python train.py --n_layer=21 --d_model=256 --n_head=2 --n_kv_head=2 --head_dim=128 --d_mlp=1024 --vocab_size=775 --activation="tanh_gelu" --norm="layernorm" --norm_place="pre" --norm_eps=1e-06 --positions="learned" --qk_norm=true --attn_scale=0.0884 --bias="all" --tie_embeddings=true --parallel_block=false --init="trunc" --init_std_qkv=0.0176 --init_std_o=0.00271 --init_std_up=0.0176 --init_std_down=0.00271 --optimizer="muon" --lr=0.00169 --beta1=0.93 --weight_decay=0.14 --lr_head=0.00378 --grad_clip=1.0 --warmup_steps=0 --schedule="wsd" --decay_fraction=0.608 --decay_shape="sqrt" --final_lr_fraction=0.0 --batch_tokens=32768 --seq_len=512 --doc_mask=true --train_tokens=252600000 --steps=7709 --dataset="wikipedia_en"
MLP neurons of a small language model. Each row is named by its layer, matrix (up: input weights; down: output weights) and neuron, and shows model dimensions 0-63. Each number is 128 + 32 x the weight over its row's rms, rounded and kept within 0 to 255.
After each neuron's rows, "fires in" lists the words (lower case) most often at its 100 highest values on Wikipedia text that the model never trained on.

L5.up921 [131 138  34 166 186 102 102 144 123 145  94 108 180 161 128 134 128  93 107 149 158  84 162 116 104 147  81 128 134  69 119  85 130 164 136  80 129 156 178 114 151 146 109  87 116 179 153 108 118 141 162 115 120 111 124 204 155 204  41 127 154 148 159 148]
L5.down921 [144 156 165 122 117 175  93 142 181 113 163 145 155 165 178 173  93 129  96 183 192 119 140 119 117 111 133 136 165 190 168 144  92 123 122  97 161 171 172 129 129 148 123 192  97 158 111 155 174 102 105 103  99 125 171 108 132 160 126 157 191 138 152 115]
fires in: "built", "trail", "august", "guitar", "aguilar", "received"

L2.up803 [173 113 149 146 171 127 166  13 105 145  82 113  94  89 147 126 120 169 149 116 120 126 116 179 123 127 119 120  95 161 192 167 122 143 110 157  66 152  80 109  92 116  68 136 142 105 109 135 140 145 138 171 127 169 156 110 137 140 155 160  70  96 190  97]
L2.down803 [152  94 156 145  98 119 151 169 156 148 149  92 182  72 107 144 140  93 187 113 120 186 170 101 100  93  84 136 118 124 107  96 136 120 136  75 151  90 167 135 111 134 148 121 170 104 122 136 124  98  81 111 144 116 112 192 117 158 169  84 174 122 129 158]
fires in: "later", "now", "vietnam", "great", "film"

L11.up911 [114  80  84 134 105 123 111 122 125 135  95  66 130 113 179  92 131 191  95 173 136 135 143  81 138  33  68 103  99 142 149 105 106 187 162  98 177 160 147  96 170  97 112 143  88 161 161 138 173 140  83 178 121 123 123 131 177 120 164 142  95 125 125 161]
L11.down911 [191 151  77 113  83 161 173  88  99 113 157  95 151  76 145  95 125  85 113 157  86 139  89 114 135 112 188 124  90 125 165 155 114 163 138 146  92 118 158  89 140 188 158 128 101 108  95 132 168 139 103 127  78  94 133  73 132 116 100 112 140 150 129  96]
fires in: "would", "january", "to", "will", "august"

L2.up856 [112 134 122 117 104 140 181  41 136 110 153 157 129 181 122 142 127 113 188  88 147 161 102 219 110 112 128 133 119 148 156 132 114 191 143  95  95 113 146 124  48 110 114 121 121 142 126 124 137 171 143 130 103  53 174 100 112 108  72 148  87 134 112 174]
L2.down856 [128 122 134  99  66  87 139 176 127 144 120 127 169 125 155 141 141 130 113 143  78 108 158  97 132 136 104 132 158 122 106 114  87 152  68 174 110 190 133 120  96 155 177 100 176 172 120  95 151 154 133 148 157 149  86 102 132 129  93 167 150 103 133 130]
fires in: "career", "women", "academy", "voice", "academic", "gene"

L2.up343 [190 204 115 116 128 122 161  43 144 123 167 114 148 136 129 162 141 142 156 154 102 109 148 135 169 163  89 102 169 164  72 139 137 158  71 186 133 112  82  44  57  77 122  85 113 116 160  81 147  90 217 110 139  84 153 137 145  92 160 169 135 106  59  97]
L2.down343 [112 127 103 137  59 107 129 198  70  99 130 107 151 230 144 134 152 101 104 128 153 212  55 132 118  84 141 157  69 184 129 165 124 114 126 115  90 151 158 117 204 124 115 135 135 131  66 196 173 122 102 100  64 115 124 177 101 145  87 168  62 127 137 108]
fires in: "no", "number", "black", "england", "documentary"

L6.up41 [138 137 150 138 132 172 127 147  56 143 160 166  78 133 167 100 131  87  99 143 131 100 109 134 138 106 128 180  81  91 168 140 214 131 160 153 139 152 122 141 162 160  84 149 129 125 140 127  87 110 147 133  81 127 134 129 119  57 135 106 148 103  86 189]
L6.down41 [ 70  69 157 154 157 107 114 103 142 100 135 101 143 149 159  95 133 104  86  76 169 123  89 135 189  42 117  72 114 151 145 162 139 144 135 112 108 108 150  88 107 171 155 104 122  68  85 111 180 136 176 132 100 162  97 101 101 120 126 153 131 126 105 127]
fires in: "between", "both", "favela", "favor", "rovers"

L6.up99 [136 138 100 110  87 123 124 127  45 137 124  93  40 177  97 157  85 187  75 187 142 160 116 125  85 141 137  96 146 134 129 177 109 115 113 124 137 194  93  92  96 119 124 143 147  92  93 114 175 101  54 136 120 149  75 139 183 143 146 125  67  99 114 105]
L6.down99 [ 77  88 157 130 138  86 124 166 128 128 106 140 158 190 114 131 198 127 213 110 123 123 161 127 125 148 111 121 115 100 177 155 107 157 138  29  98 103 117 131 123 153 103  66 104 133 198 127 119  91 109  83 129  94 185 178  96 149 134  75 169 129 117  97]
fires in: "more", "died", "not", "rather"

L16.up288 [100 155 121 139 126 106 171 172 154 115 155  81 104 111  97 130 128 134 190 171  96 100 128  83 102  72 116  73 130 149  82 140  96 156 119 113 105 103 127 112 166 137 119 163  69 100 154  86 185 146  82 104  96 146 141 152  78 145 156 178 163 136 145  78]
L16.down288 [139 114 112 152 128 118 162 161 158 113 141  91  43 127 182 131  90 107  83 153 143 127 116 141 144 158  91 141 134 149  39 101 166 109 165  98 124 154 106 139 168 153  53 151 133 179 117 109 126 119 133 121 180 131 210 118 126 107 155 145  66 155 171 134]
fires in: "to"

L2.up873 [183  87 141 136 135 154 175 137 163 145 108 110 133 110 107  79 150  93 191 133  88 133 143 151 180  93 155  96 114 157 131  59 129 129  78 145 115 125 166 139 110 126 119 139  83 149 159 166 147 162 119  82 114 171 158 110 118 132 108 115 131  73 152  84]
L2.down873 [142 144 131 170 173 108  94  92 170 131 147 128  90 130  98 151  81  96  48 115 175 130 162 154  92  89 162 130 133  90 118 166 108 108 180  88  49 135 144 127  81 113  94  58 115 137  82 103 100  97 120 168  96 129  83 104 148 116 126 127 144 162 123 136]
fires in: "singles", "age", "death", "headquarters", "traditional", "college"

L8.up370 [139 117 148 119 103 117 106 190 145 143 154 127 111 119 129 158 138 104 122 130  90 105 118 154 118 120 208 175 160 175  93  96 100  75  85 144 131 151 123 109 101  97 110  69 127 156 159 132  94 138 160 104 156 112  93  67 135 146  69 155 104 136  87 118]
L8.down370 [108 164 141 131 114  82 157  90 101 160 142 186  87 152 147  97 125 155 169  57 105 119 183 178 150 132 153 100 159  99  87 127 141 148 125 110  98 144 132 106 127 152 124 182  96  79 115 156 135 180 168  86 122 145 113 183 136 125 122  96 158 204 113 128]
fires in: "of", "young", "every", "younger"

L4.up958 [116  75  79 179 116 223 126 119 120 147 167  68 108 138 144 150 107  35 184 135  72 118 145 118 162 130 100  94 139 128 123 130  61 141 142 163 165 163  96 109 149 158  92 143 125 138 105 112 112 115  70 109 154 138 139 125 107 150 107 147  67 119 125 189]
L4.down958 [156 139 156  79 197  88 139 113  80 105 111 134  56 123 142 100  63 160 126  69 125 132 120 187  67 122 169 155 137 135 143 140 159 109 144  62 122 111 224 185 127  98 140 152 124 174 106 197  91 135 125 141 166 109 125 110 129 150 112 160 184 136 149 117]
fires in: "february", "young", "french", "younger", "telugu"

L8.up380 [153 109  39 181 121 142 166 145 135 121 140 120  50 196 148 156 119 146 132  86 103  54 126  91 155 133 138 171 142  84  70 235 120 134 151 146  89 130 104 198 197 152  74 179 136 141 127 146 127 105 102 133 177 140  65 153 121 177 180  77 121 148 106 163]
L8.down380 [ 61  76 123 149 139 153 102 144 129 122 125 152 154 146 133  93  96  73 145 141  79 136  66 155 176  99 152 149 164  98  85 139 118  89 191 141 148 178 167 106 129 134 119  98 147 160 120 165 117 113 120 111  82 105 135 166 139 177  88 178  73 196 121  99]
fires in: "to", "when", "since", "while", "following", "with"